{
  "hidden_size": 384,
  "rope_theta": 10000.0,
  "init_std_up": 0.0384,
  "warmup_steps": 0
}
MLP neurons of a small language model. Each row is named by its layer, matrix (gate and up: input weights) and neuron, and shows model dimensions 240-367. Each number is 500 + 50 x the weight over its row's rms, rounded and kept within 0 to 999. Numbers have three digits each. A neuron's up and down rows have the sign that makes its largest values positive.
After each neuron's rows, "fires in" lists the words (lower case) most often at its 100 highest values on Wikipedia text that the model never trained on.

L2.gate450:408445460497476473490458439536483502557496459502453423499445495484435507471532444377526535500511497506525513560475609541487495476424488535438466399558472456520515523489545512503445455500515534549440510457477466478557558431525423428542553498577416429508495460566466478465404512568571588401544433554509546384531556448489531469493556522493520487564500466463453479475493477498579659518500
L2.up450:449519365515332491458457498464494521493507544479466419520416529451467427464531484442505502414476642535572522478531596440513506473441591499521445535538490448498521559460509517501541487551523543580479460491495457590549528478501457473441625443615382501476418501456523488461443434493492501502600524483521578449449579482411413491492477540561503468541423481410566491482525421499581558552522
fires in: "to", "against", "between"

L9.gate655:472546481388559508443490544466516556604449524580590439500590563541555529487490569457473521403416556459562494408421511551508541508529526610508480494498358494461492497523472505530509516495449422523496477527467412507437435520462401460445620569497596513484494549468491457537596585539434495631519536596447464446472556442396467452551581411455457543524521508481502538388483490519503535453489
L9.up655:452478457517496462499484418525533466485510477459450440528523440445588509495461532570474505399518475535569465437515485511458654470512470497532424458527387533451453485438465490563494530383494478574457495515578557544474520512540510565586526479540497500518463435536516458460439537597590454500592490447436554461432504554560582560422537504571411459483454443513425486511504485602446453468557
fires in: "with", "the", "its", "where", "a"

L7.gate609:617518539490516476515486509382455530498445440487466410554583439532382585602525522534481458517520463506524480501530477505466578572531514577604486566453540534444621564529584480546474486366566517446543496486445502576437384449487529469571564525630586502478544509494438453522496495472540590475570530526641370490545436449498402535611478444511501415498530541537443468530436506568535479427613
L7.up609:496493448513498546572384521495433530488489513500533333480597414501540530538621460490488463502475475481464414445525531512588468468490474568521559466427505476456511562543483487555537484455496451522483596464523540551501459510490582471505528482472548425521423440493390409553492556498386559512503465523511477544507371413518443487556380529528513486587454518485486531529569505474461500469570
fires in: "it", "item", "400", "ittihad"

L9.gate693:440476439365504543516523431461603456490511540490507445498552521498583451421465454493393553451478496467445551569504500523491582485489479621562457572522562510447418539472516570554518539501437394433463450464435559439446466467452516420418526514515437486577504521565414423521507479462587539480566572440483525472498480482494571495549453519518477468546526469471541481515493510454524543583524
L9.up693:489448411501507515425474488521479497393481516513538569449551510444391494548505440471454467527429452560530501546546491481485464409437358413530498508497476586605394498523432462414521545447599519495463464463484532541454469439495493500463399515541603516547488478493421538445521517455603421505511521540509493547476486552468599444520506521529449519579499552528548491634543470474456490558543
fires in: "in", "from", "at", "the"

L4.gate313:460400467496601505567476548416402551474481521499483590400481512418494486447470517443510462497461523541522582493516550437511579547468503474463429467485543488456466557519433597496505503486585410447477490493511538477521527553636573477519432460473484472509554451577454537455396472598457397396439387462524447628514496469449479483575523514489495474440563418473486573484547477512426486477455
L4.up313:471462518485571595522531503565511534484497485502516496494547499507450513481579493463494478387469430514517376521506519486530570506526579473470525551502617370513506547409342564543410494521535368505509568565515476556476486443469476496552416558505527541483590536517491511407526468465512475444423477560363477560502385503448555492653453515566448487475547517554552510499486526495480482480512
fires in: "they", "them", "members"

L4.gate714:468432519494533540628466470521565478563482456486483565499539487466459441496543530514589556595516486466505502439659507466603534538542540455457455451410549449538497517530485501495582540470489503491613568476490492546646556462443528584473537457543556427447488476577487389490424603467458565466456478514439385478535474574509475493509526600490456433481484482521535497503481507515494558408530
L4.up714:540413549473475464452511580427505606452600535405558574502475425539493509519553524581424588471497528499399588445591584418471483566523497437563515531563552473484512480418521444456617540459526548542493525513488443574442442547491484487433487537518471463501564499516492467511456524508465444530526532450489513542434464481503548513466527563550598507445575492557535473605429534473482481555542
fires in: "of", "toy"

L9.gate728:421534529471424501490473546406546499504484537388452648524616467468496553564499531508526405529446570486477515575449438435483519501448551550448546442547509545497464512491542541466543521382422461413499513427591457532496494556544467586430413501545595511455561460589556451541533524584541572552474477468464486480470528428433498447457485459537424569420503502480413407515531513453508525419517
L9.up728:536464556614451593483579478540503452612517447585496582579499551478495551492544448382446358512536526479512512547493396560466527516513571583464586518595613492492538541536552508509474548396453510488527513512534464503487502593481538427457367560488528586542507460469429473489534412457513507379530462515436455452513468560545483511441556491399527558486402469529492383517455488502502539550498
fires in: "is", "was", "are", "were", "not", "as"

L4.gate1524:532537550531490477533500557445413531402447461531497385472550449414554514396515435388535532499529501533486569497505509444505480460392489498432521559517477572555505492488501516494473479512481527481601511481505529480601456501452518410442502526524540469506507493473498481440549510459461469563405483394508460578503487505497498454489571387487443443506501545528582515534494522476444494500450
L4.up1524:544538542523484481599529557471513538561408509507528516576564590521465499579536442452473498424459519594548407561551428498470411485507537510505538473428579490486552444451549527446475524504451452560513525460414427500530532612384526514513451435513480511428475424478435568507463413499467443460450581505493485533545527528453538361470488548453474464460429495513616500484491483472550432476477
fires in: "and", "ajax", "transit"

L7.gate1320:465537471597534637510492530447509496524461453553421558583487477534467491410558490460523411491479556455471550452518516488565489594463456456423574482488510435522423509598559482457481441505560503562543459496445532536525516534602538483527561545617430516591491532481488437441591505567423461514469535474436487475515499529467505541491547502531531482494457464450524545515462500491506484542520
L7.up1320:443496442559453463489562507449444463555554583489526582589436513439553479572486486477581467488484480509494471457549499534590462417461529465464608470462443471529618390503458508501563599544578477518594489476500508474477576509556485563587526474493546579463514437516511498503454527637415500481579594449557544513523418566636431479508514539498492415456465474465471513489562530459525543474607
fires in: "and"

L9.gate1449:510554491489538501474582448450495439528528496526484440481522599522483501529558562466487458439449496553511481597460543502495463454606501571512565469498590548558505456499474505499478557586507434411514526465450503522427470479453549538504507553548500515494559433442401516570467552479576330451494380501454551569457551501520473483485480555455559544514453518477463525568587439462458521451597
L9.up1449:467576524446490455475500560469445517503537407579445490455464566506474509454480604537577355430531467507470393481525473457455407411521529522453596523459471562492498508517531551552504490454480552446509545549630510573467450481445520553420591511469453524475573541426480598593521473476487407476612453568526516495567508472515517575548483528476559479493551499495468473639511478575505448403464
fires in: "where", "when", "because", "that", "which", "once"

L9.gate191:538525421589520569452490562533583491552473470526460539466472456473571577543503553495499497492502452571556458480466466543461600575402466541457513514538494455477487417535450506531523495412498481519522476472548447586501612512565504472455476573549531518407499546600516502446530557544486580552634518418405590557428459471476647521553553584417465539560428562514533493533476502534459475434470
L9.up191:483585559494463532529458456518579496504476472538552494524465563492459587578553572462389589525561452556535559518471486598447613440459529514492528442514524446534483555485495521461428438401460488547599454579540485442538508601466491499419457483483501479452419432518516522481500514482508426527496529421554429525477512552477556434455521492559488546435536601494596509461458379487507452502509
fires in: "the", "per", "each", "a", "of"

L2.gate169:526619499493500549440402432547506519534542425615533577523576540452439561549524531442449468478527513496478438516531452467605569438512546495534515496509516510517533540676540531492559526430416430474528598467455569583462444552554478552443466533527561469535445514481507410447531495527450505582539535475487499504463453471475521485517534517526444501588565439521474542498482510522523511562536
L2.up169:456515473468495570498449480517537470481538415543448486353472483465455598428460508549459510474432614481498498401607481454464512586524528540562607509433522480525542596468511565456524504417537547506472460395588578570546447449412578540514492395412491480541525573484484494607506466555476513497506468450518557471586399477518497481508465549634533505502473564478519586490572418548511459441470
fires in: "it", "item", "vitthal", "ittihad"

L7.gate837:434451543434447473444456543445565493502543486454547412561497560535512630495519569481572543495467533495547519494562441484487530450416570478499586455484570484533572516472527585533625570476551452539483566507550488549494445432455487559541497456487504415519444502529513381494569492457503533580473486463526391450464356486534534597586540517409408458521495441421494480539519512536519507557503
L7.up837:561408526446512526555450469469487525447554456547555567478612522568532545474506551487473447544530496348488419459537439430409529523453516494395463495548453478491470511466487432539556602479509477337441561495558599551545555448449513490529511486564498510500517487479511427477542519507502464463493518556489579475500456544476541477436489497473544439572585505447499519581527560490472516544548
fires in: "it", "was", "them", "can", "to", "of"

L4.gate206:487504494520528514443530634528484410489486487487547484486513579461544570486487506372478446490525465442550570467501532507460590499516568455550607522506445518545518421527532588532487514462528517455510514518512563518475509527419506511602458532533543533477455483561496470542525560513491586537557385434427527428393491442471526476510493519543483469555626493464542494409461451501527472496553
L4.up206:558499478569542590462407527511484502379511456524461465527578468471549447502468574496399576670545384485477465492420497544516504505472562485498520424471468541537573495475438516496505538520524485536471474507477414478566489527471565467530496491461419479511542546459364510477525547474436547477494520546505492536463515459482540429565515457546481475548616550472475438527548546468503532505466
fires in: "him", "to", "of", "her", "over"

L9.gate506:571485593556469461472543497509537481463597479490432578496577446522484555538545499504517485434491618535575605495522467508478520533558469513486608557535529462526530626607465522503552549469483550588511612502445488512585554568465472499508515443542484420581515520610480504495475561478535490468560531478524405427495594484470485405512495478553556479408557468479429436467537458511525433543534
L9.up506:602436369474514502472515471547510539497560427543515466523555459478521489484533501513486415457479509609481533488540543437542502511491510469495452462463432552507403564514475481464494527408552506466403583439455498448504472463427479426486641533389468510471475433533504523440504431547439555516440555552514421421493529465470498488488468456461458447519503443436503488537504512492521450545474
fires in: "of", "in", "and", "a", "by", "at"

L7.gate1005:430419507553589447494476465546557601472478548493439473465466476529438541552475510460411591589567439614466562475445427575669444493512468431580510492525557504510473475491534534527466562570497505531503496468405512503463454496534534529562503485480517417517537556516518370485466474520477434483414463487489407468531475469489587500496453492587504506509564536517590602491430580541501407569433
L7.up1005:477457437483412469482499534428534524494536498481477465569469487459569534415550399497443488480510507394566500470515579457507372467512590540449547495607578510556528500518489508533539505556499484466413445536494453433563455464495490575386539454501504531467478521561567452443557442511519481500507606476525580499716504385496550455486532503387467493507454541463497489521582542398517537525477
fires in: "from"

L9.gate1382:521541449464480466433457503453456502557500512559467533495474434449582558596470418453500526482523533408552592529440455449632430422475517495494517476607538470563594486517477492442410479409536453479470444439532476539516576427521500536509449595469479495569510529504428458576468535535555484511484409483538454466519611510584488508478555506512634474514493491473510475478568498416542530492519
L9.up1382:506519479444536473520475512497482493669447522502504597425496488522429474475493496504532509471481452547517520501454452535529494497411574540559551484560520603513470527523475555484516524502438527498497558469469538452492575501526436553510424470487440542490489526485427476577565425514584495558545461428462457440571425492466484442534548476447539399464573562533534570501573511604509578520483
fires in: "as", "which", "that"

L4.gate1414:585488544536583466379579479513566489552473495444529456536457484596569498525560566543523397507427481486565483453501528460606539538462550516605590375528438521542542414431541524434543460495491454566500423484493424424472506457481511544481534575429474525404506495534470464499369466474530601556561529429498445458473363471476502541573495489526551414508538483555485548513469516508531605580435
L4.up1414:546494582488475534503499491577451537563435502601447461607487494482498472427491493457485503533493438511500533420501542513504472568453422505449502497494518404458464463498488502491520427478436465513503508422499485499400464534528425508530472444586455561494549435515521450555487516453524488543449494518537516432420553545505460462465504424588368513498567500515608480520502479535376513484524
fires in: "of", "up", "on"

L7.gate1118:465454466522474473563532475417558440445498473410467438535502517527470497404560481452447460447579519473600534510460488589491496461492386495440594458509631555510452456467447563482430534572468561455403547459569517480493439485498521448551499511521488495584488531455453461494509504520552515532430583480502520539466561458428508542477534457624528489468453508471454561517609491568544467491389
L7.up1118:487492516551539498508468558379502534462499569514560570522568524419494413511501459428454498368610531554485497375543468510570463536474522497449490522531493472544466506510602507513454515522510532570559525428493455494567525512490472506467578490506484434545440444529463417470499564470456519522391561488514528519591531431447541529512596513546432502613469437452530630489505419524502520533414
fires in: "to", "was", "toy", "at"

L9.gate907:507539485380511559473551538499545440482476551429604559495511537509485617526489532519514501509506452548442496524526493502508591488523494608494578472426411493479518511467408533540463459542517462586443618521538538468554501569483432492442556436540458500554487545536465578511514459564430442441547536607461530532492536479507562534510462458502498474491424522448465472491569456498510424619530
L9.up907:483463457526495502573564521460627469555467485505579417560428507578440452557509584499409406465449557601417448514545464456549495497375501522424559506428458522492441540523589530525461603445508523473532513481538561521474426394561542469547381496587521363481488551518407451534549530542529487437474514492527459453437540491445519476484440544457512511541458485494487512465558445462496520590401
fires in: "was", "were", "a"

L9.gate1053:493455423472500491459556431424547501452488466526555527464490519515527497512532475486533511545362560565491450517528488572542486509446501487533572561557593553398513555570493566557576466453511567460488547439338478466542574560483483584487547526521481633529483519509478471494439534515549519557535450501446522513474422452521478521473487477496567591507490482454514557415465558524576468503600
L9.up1053:548523522541423571559520523461510474537418482657574464555465510568488521532547533344499436523578547497508467491515536443523325514541474508443559394424503476548475567479517525522543477418493476503522586514567510498508523575557561471552439403541558520493482549544640478486432413427414541458436511537509428498484569579559513578438443479449521560445527493599531495523527526501464436552482
fires in: "at", "as", "in", "is", "into", "simultaneously"

L4.gate842:526468498476408583524503588419609570482424607473511581516473517492450590549453567433379550570475570551561585451527427510399519593574515448513466490568532470438527458488484516475464440508523520526454579547528550476526590387508531477486504485476540562492446481493550509451419460488556502535624497496506507503523547537449529489513549556488526452555519594478545556535402476509465426567597
L4.up842:464505462560475511465466458518543446519522545563464482405546569531526557541465506432475561472536542452437496537500499534496488474466475516531465464504517524502401489501437527451527482410486460566522518467519501499526572358423446498487509481473535533517519460538538477483459504471479577446545548432476498576514546534523517440529519446486437524613584554446520602496500521461477536502465
fires in: "of", "before", "year", "early"

L2.gate1211:544575441436466553438517500409462502457495466492535486476475486509507539434519470458563498521565522514568540446510483592429471597450537462502499497453493495432500560494473553463443453588501507455605479518555468476514520505419538528509435476518497489567550574462560495540452463601480496538467431567460561476492477488546518524536483455473528498526530440462482462463536542516437461468456
L2.up1211:580516480521455525529498500449488441481609445508500633418467509518512572451474551481582498602473576600525570475580583537497416564542448502498507533396456513503473593522400591477401491477469469569493523479486458496441519584516478516495490433567520539560509551517559557519516552575502511543481492528499564542463468520524500492576513470475541564552482567513453514548477522517403467478465
fires in: "father", "son", "grandfather", "sister", "brother", "attorney"

L4.gate382:548481549581494511437441559534459489496505539505503533426550487532514487444534642530579527529529557482468483532561456502469462613546619625448556427507438549406501450502405431545522413509522485500565551510391452376526559459494506489447508504485449472522510540527621510545391550521508514573472438591465527467446468537519465527444498461485471580415644547443555474587445448490437482433495
L4.up382:462527530425579584523396490465517518467492410587504475397457543428490534461422458503620451535523523573475578432435556501383536516524540459451504460387497591434553431454500437495448495513503527442523576383459515498491504501494518468524557462530532476516498454398538453545419478467535512491501553510511546439449448490481455526554477422452506553549535514511516558384472611627434505449432
fires in: "father", "son", "daughter", "sister", "brother", "grandfather"

L9.gate1086:449470449523501555478498575535506424510446507421485489512510488548489514477477470468501524460473509560523461605603523588601522510536497560557527576521439476566514588533549470545570432477510496452437434536431554495441523464538417465498575419513496483519479498472483514544547524447447501614536457445464523433524482482461521522569450496523564441537448528459486568482460564450346496614443
L9.up1086:452541487436603497531540432566513512538512520604433534478498427535537548527533552502552483535574506483558485456488656490523452447479593426505565531502514395615482515487631513413474537552494507507528561481494542448554544329518456617383528504426556459514505441569417457520516490440440491591586524482515492474493475431526470486561457451457504500565556498437455379516587519460485507479433
fires in: "new", "man", "manga", "manoa"

L9.gate1255:520438385496494521514544436538466429469623471531559500455503503500460438532464489500502418478484602516492489525488544474409425538481416450545516549471419467536450475537571493501430494537403497456487478498479540530421521423481464439591556460474494568487520429508441410454590488454559583392463505541585489605586606471547480508548493522510503520565522506453504561534547486447510438483512
L9.up1255:570520609517477408556487523518557533496558512520514519520531589531521557432533463496500387546548591526482539551536503453399462475423520511450571434453474468532449412552554570421419523436541578491547486567498563472492474413426473510492508533480431563487502482473572493473442450471507467445532442485620473571519512453474370506481500561521527452418561499486496446549479444533602503546514
fires in: "and", "june", "december", "september", "may"

L9.gate520:588469533505407573495531473478424440471480545495399533440515473527486515480583519551628497468536489486492564529461454521487502480574508523546534545455476469555477530509477500500484506531515513406541522488518528534413525512359543516497502478504586549545536505523551480523488469579583437480443459513554574424405518464411537429556470550548473482623454504519498496585572448562422484487502
L9.up520:581663459479552497444449457496458461540433623532468552519508482485418489566571504485496525489489513426513563523511514513556525598580539556501510586506524522455470548488538457492526552464485521446540511482482580540450369461410552463529416651519523536515547486449462444470486539411499489543482488534420532514517399575552552526493524492526532432530484484488489481560548525460565532461468
fires in: "but", "where", "because", "as", "since"

L2.gate975:422474577521496472546469498478465517552496385507538472503488589590537508472540464507547492581519512522577504521492437468528499517488493591544534457484504455570509471563532477396538411613505411495486520487540461577512497465443566423413507452450514521459532597566532520415483558490569515463542479532450527503499471572529497472522526521583476487558508430576506425567535517542604502485469
L2.up975:504512526542414491548502550418471547500405554527502441525477507568508446501521494514554537415536510533504517586481392471505479391506485587427521498427534490390429495546541561372437529535491543478540532497516482506450392446473580428456484469493466412466413520521551486500452582471566471560432518457605495554446484468514419449424476583530516501497418445529482492502491553454482493508582
fires in: "who", "what", "whom", "why", "everything"

L9.gate1394:552453418525461549490497461449484512631567507488520460453494471534445520508513502470567485540437479523483455490491601504471563560539468448467478520487517447561484547525455562530535552570546531521532525453421457532494489521464497467467523532467463453561496486596484513497509540488488444469468426533518488480411579499470581575455521502502486483450528448483419455582522437441516430680497
L9.up1394:454496456496460475471563507497526503453501547546564560559571452426448552545449573545518493503497524515433583490528416471529533446542607511476486504488533447562507482507414551398393520439543572446526480572486515504476474530529499467444447513510467510539547509467408556507584482437601499544413436562489428516512505537469494480536462473493610543537498538494550530483432523617535509593520
fires in: "in", "a", "of", "1", "with", "professional"

L4.gate7:478477389400517563560474432457479436553549414418494522455480533450506522513446534474405546518527512482503520456457484464603592504547528442518421507456505466469480523464470532569533511488428511477494535534534463503487537528497468529522569504379510577534473485456480443480585510465577500585416464565493549505482406430511522367474490472513490437520497449471394507529520515583507520461588
L4.up7:510469488516526568541531476509553457528574464464453518449479497487528597466542425513437414480497461611480412437488536484504509419559540451590572509435425467471566441549472453482504480548490494604469513450466562455548482504517413520518503373556471443457441483434606498508543603469468472420562521482436407513504510584429556446601469561493488479485559458418475473599485547550468556537482
fires in: "from", "of", "mecha"

L9.gate1421:507477492449587560507592461421505442445570514529546515459574528568515483477472497511398453525611444452413516430510523544522591551413425441488502465504494516523491548523586541576479380463556517586540486443465510468451543602558517519500529533530495487512444517517475400508495495450578520467439444516471516488561515385554502458497531531457504561516576487523520436544473480514478552486536
L9.up1421:455524457487452527412474506501569537404437461516577564518510440538454457477448487502408473529575528464494513470452539452486562500447540470552525482555461468529469536474382502481492446505527508502549603452520476499479487534507564502524551506516507513501475491436440514490521513454516458522496496541433495555574462496471522496485510483482456436496539511455445571492382505571470582433445
fires in: "at", "the", "you", "we"

L2.gate1207:539528533410503531521451515418437454534483461503542522398483439453520535557539533429479504604565476496456488469504466426510493472480492394605484458573472517580491506530418449493513409490467452561457604455583520521571541529566411525505480568509495548432459565508536630461384565552543561398515444477470524444474392494471506462407525613487517473604515425481506468471468482482495467449532
L2.up1207:592533465476442562540519546387523418448403517519490453432504440508486531498480502459443495506575497538504516471513475457386532535422561445508483465527459530578508499508438496499467427567475509569519467426478510551570500505444424486508461480511575462467500444533541575483451513503519482435516428364405538476511473508489419524447446541408473486584572432508602453488452537467409454456551
fires in: "following", "to", "their", "against", "through", "source"

L9.gate400:505500455530477465430527494405570540481449474529416497486514533470459566565475450458490563502529426474523479535482420480486488618534532467448502447616453504566467513487475504440557529570595525452501524476566464489491510487484372474497547392561479557524541530445553630464473546432568503509591486502540579440447528455537478579509512525428464449432529475447493492455373543605561507596504
L9.up400:479425434465469566511541521537481577411529517555469528581468452505499583506413458525432383569468481500446532457548544514458513596424487412502495470534528575541401426623528445514615494528462497441528523432496493488442550455538471545562481589502475476577563542436516573534552421539545541440493416599455484440487530476551460465417495486505509523541489488592479471468509475552490425439436
fires in: "during", "in", "at", "after", "before"

L2.gate1274:496498501505511479528566455589455504547538472527550557399453493533523426475577390427402518525448600484413474519473511449516542520548557488548507441570484445523521481488366466471532498552514529475434527489457409581478571466509491537551556498561464552504514489415436520582596570550551438515649538478505450556545402437578473451551503471534479509497510512507594449507471446497394539510482
L2.up1274:474548468448546532496472547485466522494534564518559517436490462545422428517519533465409486458501511442409469455405529500476517562464543429491450428539478515566503450478495496453559436493522537426541503454527509498562531519465509502521544554550461469429476507508480547517536486552500458538483605456528461539566389456518422474522450530456519505494532588502554497424543485461444480436545
fires in: "family", "national", "bond", "league", "company", "prince"

L4.gate636:467514575492432548477494416393545511568536420412499527452490449413418509474546522510492507591557495547502549422417460500562498502527443454511428424600459543488526558451487584466525513470530508539595393502490485507552537516503439419495539414578518477526646544470553500525444574450561484491429453567456475457468414456479521466505506471604514467455548444481578372450500562530528590461542
L4.up636:563524502554530600498482486457491502451495468410544467541549395497551443495461442589530549480542529534415555487518452479511494547502488466446565509526435518456502504551480493552485395469505372555524471502483498565509564475563497495478508482427541489593522419370586576525494571459513481454445515525518487478505597534538478521528502523572456465506526484498470442446429470494457510430517
fires in: "from", "of", "at", "the", "in"

L9.gate924:459531558498504583558506461451492524465465463463627470575486479447559560460498535580523543523485503570501465465507418414433496435443466411514543514421429462553520434476515542508403543481472546486525531596466512486524498469468563449510529585566603484638472428559501457443568410432571479477526399403506488509441469560487477421486500461539469501444559429521509507556435514488422480528496
L9.up924:514543490551524427529556401440515420534508495540527514445460555494508483550496493443531484510480489492550466608426409394446495502569512481450538512430550550464378528494506563468465457546432550422466418511538491440476469438424523480508555586514488442547431464470510459423427364520551545474534525499538542528380535536479505515561503554558603480527522564448509552505468457512436490574554
fires in: "july", "december", "march", "january", "april", "september"

L2.gate40:513545521506471592619545446458562524472463489518566552510487469464552555626375380486455545517397439522533489446550459556528500463548616576466521525606489501476417433493452449421429542593561497439481450499475493503496435599490485517562557558535532490479502475500525386472507508511523601552497496514480539426427416518492527529515568536532505550458565499496579436504500579513548505505482
L2.up40:513628549456505533607559542357542458457454616515492494480492519401521471557434534518541538522452396566591490464513458531569491557558544507481494492489428514557363428450544442518458521501549539457557488522475528458512491455502502530559492561507469488586570488547525477530603438439566537533507510488501443431531538514401540457581471548510567494541547427521572460575511518556456472539394
fires in: "known", "to"

L9.gate354:484443511421552584472436493440451538474449501541454588519513528533464525488508538499546506529559490624500500400439564477445553482492425486505574403582448476495555424544541458592404436489524509631431525534512541547524437488532503526397531464561451547454517467497475607567506510492441450570548487466445562470454448520483493514455505422539432549515530486472569439456508497524458525520589
L9.up354:487558559456584538406470571550451487507505511480511498506452473524537517508455489521515584500508484543492467522470480471454477434459506469404546478573516553632411532534440535510535481437504499538515564441608465410514517541603477469506529445634513482600534575574576558463496576506495466539607557522539578463450489513555534492498567591497474565471461593411504448390535460511476513504506
fires in: "the", "a"

L9.gate1214:443520569551490507481503515498582377522540468488492488458562490397467479507485497481433522533485536515581532494465610377434597509503479491485509450596457552427528550544513497471524453480423501533538575514557471479528517584454532511455471420551377473529547521460587541566489519498547512480591529534460602446475508485502524474570548572502462506438486409477472394483371456512470433407539
L9.up1214:540470481486564441498484549532544559473545518566549456455519466566528536505538548514550444496586609450493549542536540539493536515535475535529514434624514509468443477547467527485506603436402541440606512578435546493440537541434444496478497561497565517544428440491442543537460442404502513385453529586555506555473540523482473559486537547583486485618419479392592468405544488578467431500510
fires in: "at", "of", "by", "from", "to", "until"

L9.gate1005:527406524484488574549484390568501444534439496529471471479530521620537432491461462435436489468411497410492469434455360521472547524467585540432550455487477493430549549491507474504438535508506531463463498513486600565516493506527519554466535524534518543482494594444469480435492617480579537533554466491467489510559516505605431549490534585540537379504580446527505559453470507519544567389446
L9.up1005:543458476540519505558437461486529506509513517415511550484418523328410499459477512448563462552512456502418458522515525543536461507593401548404598462503533560541360498518461573513569508416599465528473582496562560443482541500454481503536469465602602455517480519516544552502545513562508523645545560448508442455525465530463490533486557547515501511430471499554466477525406469573463459510473
fires in: "had", "known", "played", "have", "found"

L7.gate290:540639562505476426498505641541470426535565485567435516410540586503472539533519516582580514438524534489486479494491482475393555527521524562532546484415516531415493486509506550482569521581502483503485516497532465473491571424530509498541426369465532456522522452513489489454478470466521562567524434566480483476508466562581487516530523525540539609500490552522496483529469479406526596610471
L7.up290:537526531538497572516454390556442464545547465534426518532512474453542549471522564430559456576571537403480501421492520473455480518454342443525465459511484411492428415529485488469527529518454547530613503534485570458436484450488501402454434503443490554554426463512522511472447507494489547468476581530473543513552451481501445586541462439473441423532509509492480555521490529491504623533528
fires in: "of", "in"

L9.gate87:545518497540469508509435544550534520486538501519476609475583564536553476559602512446465442515540503478498502460583513461541401634551535471534493472502463559521546477507509424549548502472519441566549539597579497543454545507558468480436518552522470496475623481423561545429433471461476527551558514520508425503564581373463528486528509493467450491547597543443466456592503506509479556666515
L9.up87:490457542523492456461565469557520526471538516541484495546476501531500536563470392501486489400510439604559565517623382451443483508546511473618519443435568441494439455483521545458519427475553496500524536527464505504495444445462502479572460517501471521520481455418509455518527432440497531498478446492471413496520545446478504426541497499515546463487478440384606541428590477525535476509623
fires in: "in"

L9.gate716:551517463485455528532446403455472448590446543462536468463511513486528463551642535490570508397495564495506556477478542517496531503494510526480515495565483523545390538560474488397450538435426543488448543475569481493539497535506492407505447543508511653523544487503460547452377536518556522441502510583538588521489410533533587473515493556510446401451459482542423448616518491541471497452544
L9.up716:499537488451548560496426472502517547472471499538487487482479491419550510500506602483563573512585490489480515492549506468424524499376397484470535484535607476411413482463463455386474467480449519491513559478507534613498504529478604488507495536416473514523484598525446436476558519544590487451572542518543649492437527504560438476552425482467514450536499467513410526500531529575502469406599
fires in: "that", "the", "where", "which"

L9.gate747:522502407547546400464533489480490453521479532453461487546531521556436445526535475437484513559543490498474497501537480554544568504471395590515508563514522549421421459402571581504477479494512506444549517430533518473468466501412455459462590526573551405587451542497514452483421471537523487502512394536463486525493581484451471489472439491537454589564525427452497521540472509444558478591505
L9.up747:405520471523552606673508452539545474516422494523603505469512464509524474505488501440444439543517517511428532392479417495465596482459551463624552568496530613441464547530575546586405492432360475593540503456555543473520617462507456463590512490510624469480503494462447543404459507553562481477444477525520581536465439500493527455441429515520446483586542485514464511489496466525474470528540
fires in: "on", "at"

L7.gate600:459540545490577583501453492446492567569489437514557524508545451501486469542455563469406543576526451522392466483570554495577531490601553496523544559488390463526537477522509500498527545518430477545522567448470476426496543501532543507552429487519578541515498523504467505429452562539503601532533509555515477420504510535483501463503564489536429575470570520437424531454533574448496530569539
L7.up600:578500495524529503521473608469454490488494539431516539475459422520516530431434454515450576524516549456479508460414602466437506493483497445537596516513609494486482508464450501599577384544506562559489543536478487533589521501586528539403384456561495514489539489387515566478495514481567364550539448428502456480533549501504451559565422503521565452602520570392417481479497487474482545589468
fires in: "in", "from", "of"